Weights of a small transformer language model.
Training: a variant of Adam for these matrices, 9337 steps.
MLP neurons of a small language model. Each row is named by its layer, matrix (up: input weights) and neuron, and shows model dimensions 128-191. Each number is 128 + 32 x the weight over its row's rms, rounded and kept within 0 to 255.
A block is one neuron, or neurons of one layer that tend to fire together. After each block is what it responds to, as a language model described it from the Wikipedia text at the highest values.

L5.up50 [110 132 154 124 100 133 161 115 143 119 199  98 113 149  83 100  63 126 140 122 117 118 120 182 138 128  89 153 166 151 152 149  84 110 100  94 167 104  77 174 131  88 130 123 155 204 107 180 117 133 126 160 155 120  88 105 108 169 171 121 147 147 142 158]
L5.up62 [ 90 142 160  51 118 100 112 160  97 125 135 123 101 132 152 173  96 134 171 163 161  63 129 194 113 205 121 132  89 128 117 116 115 141  91 151 136  78 116 163 117 130 143 128 160 113 110 116 148 110 163  67 140 121 121  92  55 145  97 107 157 144  83 144]
L5.up83 [133 197 177  96 168 108 102 151 171 103 128  78 101 113 134 204 108 133 123 106 109 127 113 125 100 165 154 154 108 175 105 101 161 133 168  92 147  80  41  86  96 150 163  74 173 131 117 118 198 106 167 179 113 141 106 143  68 155 122 141 159 143 163 154]
L5.up167 [ 96 125  72 101 184 102  88 147  82 133 185  69  72 103  87 125  97 194 159  63 141  43  97 118 113  98 122 177 167 120 100 158 146 128 174 130 153 167  79 129 182 106 101  78 160 150 165 128 158 136 190 141 119  90 104  95 158 112 111  95 201 113 138 177]
L5.up318 [ 96 105 117 149 131 122 112 137 159 202 143 153 137 137 126 141  94 139 154  69 168 100 154 168 118 169 138  72 134 116 144 150 177 162 150 187 137 127 127 103 123  97 114  98 173 163 182 172 141 146 100 184 107 140  96  91 140 155 122 117 172 120 106  52]
L5.up610 [ 91 144  44 117 128 121 139  93 148 146  84  84 100 129  80 138 158 117 145 132 170 102 182 222 105 180 120 110  92 129 119 113 121 170 118 124 149 117  95 119 124 154 185 132 157  96 114 169  86 187  97 163 159 126 125 138 146 122 157 184 154 101 164 168]
L5.up796 [110 103  94  67 128 156  29  93 119 142 139 149  89 149  96 125  29 156 121 147 149 113 114 185  99 110 102  90  74 100 150 131  95 140 147 128 114  98 101  79 121 121 138 118 134 122 144 172 118 121 161 175 149 101  90 127 142 200 126 105 108 107 101 148]
L5.up845 [ 82 150  89  77 134  85 114 145 108  64 167 161  66 104  70 141 121 105 137 160 151 115 134 154 103 176 103 122  97 122  70 136 148 184 135 118 179 103 180 134 179 120 111 104 191 113 111 113 185 162 167 180 155 133  96 104  96 154 178 134 174 111 125 112]
Responds to: Fires on the word piece right after a lone initial-letter token (m, b, d, w, M, B) in fragmented words, as in m-el-ody, w-ro-te, d-em-and.

L5.up150 [165 136 128 152 112  99 119 189 150 147  73  81 142 149 171 101 126 183  47 145 134 161 116 120 122 133 127 137 114 128  98  96 127 176 199  77 157 143 147  71 176 110 115  96 144 150 104 119 123 155 127 124 158 185  93 175 107 112 152 160 165 110 168 128]
L5.up213 [163 142 156 139 105 115 138 157  90 165  94  94 188 110 174 126 166 128 119  89 124 131  87 152 135 137 109  86 111 186 115 101 169 157 171 102 229 132  51  52 130  92 112 159 180 123 171 140 114 102 123 143 156 100 113 151 103 161 133 164 104 180 142 112]
L5.up239 [113  84 190 143  76 139 108 100 143 174 153  90 153  98 174 184 112 116 127 129 102  61 100 188 103 149 129  87 130 121 176 175 145 136 145 147 176 103 108  95 145 138 168 101 186 116 169 162 148 108 126 130 129 114  79 169 130 129 136  99 147  58  69 126]
L5.up255 [148  85  79 177  98 178 158 106  79 104  72 141 145 109 124 142 148 190 141 194 156 162 100  77 136 109 146 102 170 154  85 122 123  99 132 145  98 167  84  86 126 130 145 131 135 102 160 137 128 245 135 158 157 198 105  92 165 151 163 145 107 171 177 145]
L5.up489 [ 83 142  78  94 108 122 202 189 131 127 124 112 150 124  60 122 138 202 120 100 119 119 100 134 105 137 138 141 143 113 140 100  91 102 135 116 125 105 122 114 147 108 139  58 112  94 116 161  81 139 148 112 145 201  61 124 109 156 185 102 181 137 150 183]
L5.up491 [ 87 120 148 140 127 155 193 171 141 142 145  80 165 175 124 169 103 121  47 128 112 123  98 123 142 116 108 154  52 146  65 153 122 121 115 129 213 116 120 140 134  79 175 108 192 129 173 170 132 159 153 161 152 165  94 160  96 131 175 127 117 131 112 126]
L5.up638 [147 146  87 136 151  98 193 117 136 133 125 123 127 163 110 130 110 108  75  56 169 124  49  73  97 120  75 146 132 124  99 125  99 123 116 175 169 204 154 174 125  33 130 110 152  77  74 168 144 145 105  95 148  93 133 102 154 123 151 124 111 104 126  66]
L5.up730 [147 179 145 158 123 102 224 121 124 135 140 120 121 156  99 126 165 138 149 110 106 132 119 133 118 155 165 151 153 152 138 150 155 140 162 163 206  87  95 136 185  71  89 102 180 154 158 153 101 142 128 121 153 149 103  88  88 106 124 179 161 131 112 142]
Responds to: Paragraph-final tokens, mostly a period fused with a blank line or a blank line after a closing quote, before new headings or sentences; also mid-word g (Bel-g-ium, de-g-ree).

L2.up92 [104 150 155 127  78 124 169 125 177 160 153 132 145 146 150 148 115 139 115  72 110 190  96 108 130 132 101 148 129 150 134 176  91 147 127 148 101  79 120 154 141 127  95 105  73 141 139 119 110  69 139 127  51  59 106 130 151 180 126  97  72  71 127 116]
L2.up313 [115 165  94  91 128 117 107  91 179 151 153  73 114 113 190 170 130 194 121 129 130 132  84 106 147 127 172 140 109 135  76 174  78 171 148 155 168 150 136 103 130 165 147  71 177 137 163 168 110  93  94  85 107 126 105 100 117 137  98 105 111 111 155 111]
L2.up458 [187 177 130 187 112 138  96 138 164 141 132 128 110  78 115 142 164 142  88 121 129 142  93  95 112 164 136 166 134 176  81 131 116 127 133 177 111 108 139 169 131 173 175 100  91 136 159 151 147 172 166 111 126 130 120 152  91  80 158 130 107 142 131 153]
L2.up469 [114 136 115  99 147 146 148  92 140  91 150  74 118 106 159 158  96 124 105  93 107 137 151 122 114  72 149 189 115 137 135 156  94 168  85 209 150 122 102  66 109 196 176 143 162 126 115 167 109 174 169  84 132 159 139 125 112 165 129 119  82 115 102 113]
L2.up608 [210 159 120 156 126 143 120  92 136 129 147 120  66 132 156 147 150 157 166  91 108 146 109  98 134 142  97 103 144 134  85 173  80 146 119 168  96 127 152 130 134 127 155  76 155 177 176 109 117 133 152  72 121 154 143 134 105 117 176  97 173  95 160  88]
L2.up765 [173 126 140 103 115 178  97 145 189 103  76 115  95 109 175  68 175 131 106 101 118 157 195 108 130 112 108 134  81 140 115 126  73 138 138 203  89 131 110 147 135 120 180 122 127 141 105 127 133 150 134  90 156 188 126  86 125  78 126  96  91 123 141  63]
L2.up766 [106 157 147 158  96 121 140 139 150 142 210 119 112  67 157 161 142 123 109 126 158 136  98 101  76 121 200 138 151 135  39 165 128 150 143 113 148  89 117  81  93  82 123 113 160 142 106 122 124 213 153 115 104 120 145 130 102 184 148 129  86 175  90  61]
L2.up771 [158 143 180 106 105 131  98  91 157 123 160 104 146  98 177 126 119 119 134 104 105 159 141  92 141  92 113 141 101 181  99 118 109 105  88 117 150  69 129 141 114 118 160 109  90 161 121 156 129 134 188 135 179 112  71 118 111 104  96 180  98 146 129  71]
Responds to: Word-internal pieces after a split-off first letter or cluster, especially "y" as in st|y|le, dail|y, Deput|y, also p|ort|ions, d|ra|ws.

L5.up168 [ 91 146  95 134 188  96 135 110 156 105  90 154  87 119 136  51  88 139 125  97 122  90 131 190 105 118 148 144 152 126 195 134 176 105 144 108  95 154 130 147  92  95 138 174  87 172 124 167  52 115  98  88 110  77 101 162 171 156 159 191 134 135  79 143]
L5.up210 [133 187 173 104  72 102 114 130 190 128 179 185 127 145 143 150  86 164 148  66 119 111 120 105 101 186  76 122 154 139 102 123 112 107 168 121 132 136 122  74 136  77 156 135 121 150 137 169 150 146 203 126 102  75  92 103  97 121 141 142 182 133  88 125]
L5.up396 [107 147 145 141 162 139  76 164 156 106 118 136 130  83 130 143 176 186 135 123 138 110 108 105 150 119 158 128 131 125 234 139 125  91 110  99 117 180  74  84  81 167  95 148 148 184 136 145 169  99 112 105 111  96 128  98 118 113 185 122 186 141 112 113]
L5.up490 [143 132  68 153 152 154 124 125  77 121 123 127 141 132 141 114 113 159 112 103 103  59 122 140 169 190 151  75 185 115 173 119 167 126 135 123 113 159 150 146  88  89 121 112  97 131 125 118 176 158 134 135 182 146 101 107 145 137 155 124 111  76  29 113]
L5.up515 [140 108 152 108 149 174 115 101 183  97 105 106  79 125 122 144 101 140 133  82  87 109 105 116 175 157 135 157  66  97 149 189  81 130 162  81 119 172 164 170  52 115 103 149 121 171 131 139 140 111 118 129  90 160  68 132 103 124 131 143 192 138 154 133]
L5.up519 [175 141 101 151 204  86 190  99 179 102  89 128 118 145 110  95 109 164 145 139 107 129 101  90 126 184 139 116 132 149 129 180  78 119  95 128 118 139 128 145 118  84 108 149  90  96 112 146 175  72 184 147 108 135 114 138 167 147 112 150 137  81  65 146]
L5.up604 [167 126 141 140 115 135 171  90 153  82  67  87 120 168 116 159 131  95 178 110  96 161 115 188 147 169 102 170 100  95  98 203 122 129 133  48 111 164 105 105  34 141 115  87 111 140 129 121 122 153 146 168 183 109 103 100  60 158 177 152 178 177  96 127]
L5.up805 [132 143 108 122 149 121 108  94 124  88 108 151 128 131 101  90  61 173 154 152 112 121 140 140 118 125 142 197 111  86 151 119 199 158 104 122 113 208 165 165  45 188 117 132 143 107 162 186 133 158 148 126  90 111  97 159 139 159 159 163 133  94 108  79]
Responds to: Fires on opening fragments of longer words, mainly ind/Ind (independent, individual, indicating, India), also rec, disc, loc, single letters.

L2.up35 [139 222 101 148 126 171 200 170 161 165 102 107 134  51 130 127 153 140 150  80 103 167 136 128 127 188  86  59 145 126  96 155 157 134 124  50 189 144 106 173  93 145 181 116 111  95 171 128  85 106 108 165 137 124 119 139  75 124 131 150 133  74 117 125]
L2.up104 [145 112 152 205 123 120 152 152  91 159 143 159 166  90 162 134 122 106  86 105 110  85 126 162 109 205 134  95 110 186  95  96 137 157 152 127 162 139  80 125 108 121 130  67 154  87 175 116 155 114 156 159 168 159  98 135  88 155 152 124 169 161 107 166]
L2.up209 [ 78 123  84  99 178 176  75  71 131 159 151 172 170 121 134 155 132 163 123 116  78 146 161 163  81 128  75 126 139  64  71 190  71 153 103 138 169 125 124 180 111 123 160 106 153 120 131 166 110  78 166 117 168 149  87 132  99 178 125 159  68 173 102 110]
L2.up250 [164 112 127 108 101 135 108  93 106 151  99 161 107  95  80 149  62 126  87 122 139 155 160 154  51 160 158 135 147  81 112 122 151 170 174 141 126 148  66  80 119 176 150  80 140 100 160 142  99  96 156 149 165 126  85 144 149 129 156 142 162 144  92 106]
L2.up496 [159 155 132  84 148 135 111 114 117 117 122 194 139 112  92 127 111  99  77  87  91  98  83 179  84 130 163 169  82 153  80 126 112 108 148 123 153 133 122  74 169 108 149 124 160 127 140 148  81  86 181 133 151 138  52 135  94 112 115 155  82 156 127  84]
L2.up545 [ 70 215 131  92  66 151 147 139 129 155 125 102 116  78 136 120 216 143 155 114 107 141 167  93 105 129 112  74 137  97  73 116 114 203  65 137 198 159 130  89 100 176 165 111 140 137 112 128  74  87 102 118 128 196 128 181  45 199 115  95 147 129  74 101]
L2.up563 [150 105 129 126 100 156 139 146 140 164 155 135 124 104 164 153 108 117  72 132 108 164 111 132 153 133  84 136 134 121 106 180 160 141  84  97 177 217 152 120  63 167  76 104 163 159 148  34  45 129 135 136 132 143 110 144 135  90  92 105  62 144  92 104]
L2.up733 [ 67 134 123 155 126 145 104 126 180 102 165 119 164  98  65 136 100 162 102 156 128  98 144 118 160 129  59  85 159  75 117 161 124  91 150 147  91 145 142 100 127 154  98 114  87 108 155 164 140 129 165 175 122  97  60  85 125  90 174 129 104 179  88 117]
Responds to: Fires on the piece right after a lone capital letter, mostly the period of initials (D.C., Lewis F. Powell), also word continuations (V-ehicle, D-'Arrigo).

L4.up308 [167 143 117 111 138 167 158 122  74 126  87 133 131 144  62 132 116 138 123 121 188 140 155 147  63  69 104 104 109 171  75  94 111 114 197 106 137 114 135 143 149 155 255 103 127 117 100 170  87 153 163 100 120 166  92 116  97 124  95 217 129 109 161  81]
Responds to: Second pieces of words split right after a short capital-letter or prefix start, especially hyphens (T-Birds, T-62, COVID-19) and "le" in E-le-vation.

L4.up629 [ 59 124 157 140 144 149 143  70  70 182 134 150  73 150 115 111 123 133 186  93 166  75 113 184 138  91 101  98 166 158  49 117 122 132 185 169 171 121  97 112 128  99 129  85 144 111 135 159 138 126 115  90 157 154  79  92 162 121 140 136 102 190  69 133]
Responds to: Second word piece, usually a vowel-led chunk like um, al, un or ri, right after a single-consonant word start such as h, C or c: h-um-an, C-um-ulative, c-al-culations.

L5.up276 [108 129 151 105 220 183 177 132 134 145 178 141  94 105  77 124 140 163 214 168  97 113 145 161 131 148 148 133 132 148 127 155 150 128 142 102 172  82  97 114 120 119 184 109 121 103  87 107 128  75 139 147 157 158 120 171 136 146 137 179 195 147 148  80]
L5.up354 [144 144 186 125 117  76 138 115 153 137 148 172  89  92 101 125  99 124 124  91  90 190 106 177 102 128 183 120 123 148 147 139  82 129 160 124 152 113 116 173  96 140 146 144  85 114 131 189 130 159 165 185 162 150  63  76 148 137 132 156 106 143 151 130]
L5.up379 [110 186 137 141 125 110 137 133 136  55 177 227  41 120 113 133 109 114 125 122  92 148 108 154  99  99 122 119 152 127 148 115  84 137 132 206 125 124  95 110 108 110 192 124 108 128  95 128 168 108 142 132 128 135 131 145  39 136 118 161 152 143  89 129]
L5.up509 [ 68  98  54 164 125 116 123 165 161  54 171 167  72 123  81 124 114 149 176 135 139 118 102 161 138  57 154 160 128 110 113 124 129 139 167 151 156 130 175 118 142 146 105 163 156 151 122 163 130 152 139 185 104 112  88 152 104 164 153 133 145 119  91 125]
L5.up511 [147 174 128  95 146 204 113  79 129 142 142 187 100 181 100 105 124 103 135 124 101 138 122 176  69 183 131 191  64 140 108 137 116  82 141  91 147  91 176  94  63  88 139 142  97 166 127 147 138 102 159 136  87 200  88 122 123 156 144 118 132 137 158 108]
L5.up512 [ 98 126 158 146 113 124 158 112  88 169  93 139  95 118  85 129 112 116 100 152  79 160  71 131 110 128 105 137 178 124 193 108 128 167 112  76 152 152  39 120 124 151 199 132 151 146 163 165 122 109 194 209 126 115 116 145  91 146 143 124  94 130 118 152]
L5.up694 [ 98 135 149 141 162  55 185  53 137  75 144  91  82 103 109 159 100 140 166 125 134 116 177 186 122  72 149 142 113  92  89 123 137 128 111 130 121 110 120 114 127 150 125  98 163 104 104  93 107  68 125 187 147 177 128 105 104 176 158 184 129 104  77 124]
L5.up738 [134 104 126 129 146  77 122 105 150  62 137 130  63 143 113 137 129 155 155 178  90  93 164 158 130 138 107 101 139 135 144  88 113  87 186 120 168 193 122 199  95 161 131 133 110 151 178 107 109  89 154 147 155 122  59 173 201 149 109 122 140 137  94 157]
Responds to: Fires on "born" in biographical lines like "(born 1982)" or "was born in", and on second pieces of capitalized first names or initials after M or J, such as M-att, J-ames, M.

L2.up11 [170 167 107  51 119 138 124 145 128 136 173 111 126 151 126 141  51 170 126 117 110 137  38 117  84 117  81 183  51 132  97 127 102 104 105 160 195 153 127  85 202 113 148  92 177  86 176 103 185  95 114 122 106 144 106 158  99 111 101 169 142 130 115  76]
L2.up194 [ 77 204  79 126 144 106 138 126  50 130 172  97 105 137 117 184 136 149 159 116 170 147 116 106  93 150 123 129 147 139  78 153 172 174 107 145 150 115 130 177 149 147 118 107 160  78 214 123 152 125 117  78  97 156 163 150 152  84 161 142 157 152  99  85]
L2.up453 [ 56 138 143 118  76 153 122 109 102 137 100 129 109 124 102 151 118 131 160  92 115 166 102  78 134 132  91 178 131  76  78 167 100 125 126 135 178 181  98 141 189 169 124 107 152 105 171 109 195  88 164 135 162 137 109 150 111  76 137 115  89 137  97 101]
L2.up556 [110 150 134 158  79 165  89  95 189 140 164 161 132 152 111 159 153 152  87  83 141 125 123 154 144 131 140 179 161 120 187 146 117 150 170 148 178  90  91 142  86 103 149 103 150 118 173 129 121  81 117  98 176 159 116 121 127  90 129  50 144 151  84 155]
L2.up740 [111 180  82 140 130  96 143  97 111 122 140  69 113 143  62 155 117 111 164  93 173 121 138 183  77 152  84 186 136  98  92 135  97 188 122 120 121 133  66 182 138 134 148 107 171  75 168 126 161  89 159 142 168 164 148 139 112 124 163 155 193 173 115 101]
L2.up797 [ 34 154 121  97 105 108 135 131 145  96 134 120 140 122 115 130 115 130 172  57 137 102 107  89 126 146 153 154 117  98 122 134 114 112 143 145 150 132 135 118 103 120 134 131 156  48 168 165 140  86 150 179 138 145 142 173  70 138 134 180 129 168 106 134]
L2.up856 [114 121 107 118  64 103 126  88 167 131 167  91 140 105 117 116 130 107 168  78 105  76 134 125 115 166  46  96  72 124 113 148 132 129 126 193 161 100  81 152 125 162 175 129 101 133  90 109 158 117 201 150 133  95 122 140 125 124 125 189 104 161 111 121]
L2.up893 [121 167  93 131 119 185 121 166 107 124 160 110  93 109 149 125 134 130  99 133 146 126 120 164 119 205 120 115 108 119 108 109 124 163 154 163 173 106 139 115 185 158 102  89 152  88 159 126 151  76  81 172 181 167 112 160 127 182  96 120 139  74 104 116]
Responds to: Tokens right after numbers in data-dense text: closing parentheses in climate tables, decimal digits in densities and vote shares, and sentence-initial "The" in census paragraphs.

L2.up82 [ 44 147 171 130 161 110 177  50 137 114 140 135 112  52 104 126 141 138 182 106  88 117 166 112 124  60 130 153 137 133 122 147 157 150 136 117 118 122 120 163 130 134 150 108 149 120 130 108 134  59 140  77 159 177  91 173 160 146 174  74 173 138 163 138]
L2.up83 [108 141 129 143 190  98  28 121 127 147 129 132 155 109 142 157 111 112 149 116  88 109 148  97 163 128 141  66 171 121 138 129 161 127 164 184 137 159 127 113 163 125 183 116  93 129 119 180 144 135 126 133 106 100 127 114 102 120 133  88 108 155 115 135]
L2.up238 [118 129 113  76  88 185 170 117  84  74  85 116 153  83  95 184  74 110  88 131 155 155 179 122  99  92 105 141 122 156 134 124  89  81 126 109 128  81 128 128 129  91 163 139 161 157 111 202 109  94 173 150 187 170  54 141 132 145 151  95 134 159  96 149]
L2.up268 [101 106 143 107 141 134  83  77 143 155  71 108 161 124  76 158 140 106 169 107 113 142 137 110 152 135 138 123  86 157 146 162 106 147 134 131 166 128 100 110 157  63 148 104 129 111 109 151 143  80 115 138 127 161  76 130 181 140 121 111 179 157 155 128]
L2.up302 [100 145 120 200 186  94  89 120 166 122 115  97 128 155 126  86 204 132 163 131  81 126 172 122  99  85 165 131 139 134  85 199 136 144 200 108 138 178 180 133  88 152 133  88 175 111 160 127  86 127 107 130 130 110  92 131 123 128 121 129 151 167 157 135]
L2.up407 [114 128 176 147 155 221 118 104  63  81  75 158 105 154 112 135 181  91  76  86 107 137 118 142 133  83 117 132  56 140 125 140  86 137  80 141 157  69 135 128  84  50 152  83 137 138  55 195 103 118 179 193 120 160 133 143 164 157 103 134  82 174 159 149]
L2.up484 [101 156 134 167 111 143  68 106 114 129  56  73 153 131 165 167 129 156  98  97 143 124 132 116 109 179 173 152 170 172 159 161 122 129 149 139  86  90 139 131 124  69 155  90 153  99 126  89 102 139  97 135 176 153 139 156 138 152 122 149 141 100 115 116]
L2.up711 [ 81  95 128 130 154 142 107 131 139  92  76 142 192 149 141 116 142 191  66 121 118  77 145 152 137 110 208 166 132 137 147 165 147 143 133 178  74 154 193 105 178  79 150 117 146 159 171 164 108 124 142  74 119 134  70 110 106 126  79  61 134 144 146  53]
Responds to: Short fragments near the start of a word broken into pieces, often right after a lone capital C: Cavallo, Croatian, Codman, also Ind(ia), ab(sence).

L2.up52 [170  98  95 111 190 109 114 151 113 134 107 110 183  95 182 159 160 164 143 144 121  85 107  95  91  86 166 125 141 156 104 140 127 132 153 107 117 119 110  80 153 104 183  61 115 152  95 126  80 163 144  92 126 138 115 121 131 165  92 124 178 137 145 131]
L2.up160 [118 144  99 156 158 102 163 138  69 139 110 145 128  46 115 138 189 185 105 160  97 137  51 126 102  86  80 106 120 136 124 201 153 142 146 119  66 117  93 159 135 125 128  80 164 124 153 144 159 155  66 122 150 150  95 115 109 148 119 134 163  98 124 124]
L2.up184 [ 73 122 107 171 160  96 106 140 146 134 181 134 206 166 203 181 120 161 123 105  84 134  85 117 110  77 113 133 165 155  81 150  81 122 165 119 127 104 119  97 175 148 164  89 182 152 159 136 104 160 117  95 126  89 154 128 121 109 108 106  84  97 167 109]
L2.up290 [144 139 105 140 119 183 106 113 203  56 117  89 133 116 169 118 177 189 133 132  78 147 132 120  75 150  98 215  74  97 108  96 119  76 144 102 101 128 104  70 148 105 127 132 143 125 167 160  73 173 124 146 187 165  53 115 106 118 158 130 169 113 109 150]
L2.up338 [123 156 122 175 143 146 105  97 152 102 126 119  90  80 141 159 190 187  74 132 122 143 147  87 118 112 150 135 167 136 133 125  82 138 165 132 106 129 166  97  97 185 144  59 151 129 131 111 107 157 180 119 130 154  92 114 119 152 107 141 150 127 126 137]
L2.up582 [131 180  98 124 129 119  81 115 132 133  71 118  89 153 150 112 169 174 134 151 161 141 138 126  97 105 154 144 120 102 113  68 104  99 150 133 190  91 100  84 141 107 165 114 173 119 129 141 130 117 158 128 167 142  81  57 111 148  96 171 124 150 137 133]
L2.up857 [146 196  53 143 167 108 141 136  80 127  93 150 170 104 171 140 112 142 117 104 137 137 148 152  92 128 154 122 111 116 132  28 109 134 111 122 160 140 137 142 181 146 167 116 197  86 161 170 112  94 118 113 170 131 140  80  73 179 132 130 146 151 132  92]
L2.up873 [144 162  73 156 130 101 148 128 150 139 107 125 206 102 129 143 162 150 122 111  71 143 115  36 147 110 159  94 102 149 142 143  53 127 154 123 157  88 107 131 112  97 155  81 181 108  94 134 115 132 155  81 107 130 176 126 131 142 122 130 138 162 156 155]
Responds to: Hyphens and other joiners (en dash, slash, colon) placed between two parts of a compound term or name, as in Cretaceous-Paleogene, walk-off, Hans-Jürgen.

L4.up170 [ 99 110 159 134 102 168 166 112 156 131 145 174 112 146 123  82  37 139 176 136  86 192  79 150  46 112 111 129 144 102  99 113 130 109 145 152 126 155 151 122 155 152 114  74 101 131 121 165 129  89 197 136 131 139  80 149 119 132 111 188 114 125 111 122]
Responds to: Second piece of a word split after one capital letter, mostly the period in middle initials like W. or T., and K-im, D-im.

L5.up65 [ 71 103 207 139 134 129  94 149 105 143  94 115 123 121 140 154 164 167 115  90 136  82 168 149 137 201 138 162  47  99  88 153 112 162 132 133 171 109 172 126 147 111 127 169 202 146 149 131 132 156 154 132 134 152 124 117 107 156 137  58 125 136 176 110]
L5.up154 [124 142 125 127 121 129 107 157 112  89  85 102 188 122 115 101 125 168 103 155 139 109 130 134 102 208 121 162 116 121 115 100 117  96 159 133 114 164 178 160 116 114 178 123 142 129 102 159 117 127 114 113 169 148  78 131 148 160 150 104 138  87  83 125]
L5.up253 [ 95 159 124 126 148 168 127 118 100 157 141  98 132 151  63 117 145 114 144  93 143 110 131 102 127 185  83 153 101 132 126 110 164 155 136 174  92 121 163 124 116 133 228 118 133 103 121 145  51 112 120  80 165 170  87 140 138 177 158  97  87 174  94  99]
L5.up346 [106 131  98 110 146 143  71  70 175 116 153 170 116 160 204 134  95 139 136  34 110 100  98 122 128  54 100 156 147 122 112 144 103 182 205 132 136 108 108 139 153 111 160 152 117 182 127  99 103  61 148 111 142  81 123 170 105 119  84 101 105 111 155 116]
L5.up385 [145 139 145 122 147 184 142 106  82 139  55  49 117 158 110  94 143 136 116 152 143 130 132 130  94 194 114 107 144 117 119 228 147  69 134 153 172  58 133 121 118 159 158 156 158 141 120 101  88 138 184 104 145 174  89 103  88 183 153 100 130 148 122 155]
L5.up484 [103 135 118 118 186 135 105 136  90  90 160 126 127 125  94 133  85 116 170 125 158 112 126 156  98 105 127 177 145 163 105 101 103 127 144 177 135  97 153 151 108 134 139  71 140 131 158  79  93  75 119  94 174 129 133 173 111 138 173  98  82  73  74 150]
L5.up550 [121 141 162 131 110 146 126 167 131 150 119 179 119  63 131 116 143 124 153  48 108 113  95  85 162 186  84 132  59 181 109 169 146 157 181 110  81 171 119 124 120 125  89 120 118 168 101 160 110 151 189 103 157 162 123 154  80 164 132  82  70 150 115 177]
L5.up711 [103 154 123 181 152 107  82 127 146  35  53 130 113 120 179 117 147 149 124  64  71 145 158 180 129 160 101 130  91  87 118 142 160 116  97 141 116 215  74 125 149 165 150 143 114  65 107 152 146 141 181 184 104 151 133 124 133 160 141 156 131 131 109  95]
Responds to: First digit after a thousands comma in large numbers like 89,984 or $51,875, plus word-internal fragments after a short first letter piece, as in d-em-olished, m-at-ches, c-and-idate.

L4.up489 [178 110 110 126 166 154 132 145 123 108 132  67 105 113 192 136 121 144 197 105  96 135 111 108  56 139  76 218 102 135  97 140  91 162 100 101 185 153 136 154 156 123  66  99 180  78 120 131 147 132 142 157 115  99 120 146 138 119 141 154 132 130 108 171]
Responds to: Dots in website URLs, slashes in density units, and brackets or pipes in infobox and climate tables, plus word-initial fragments like sub, tra, inc.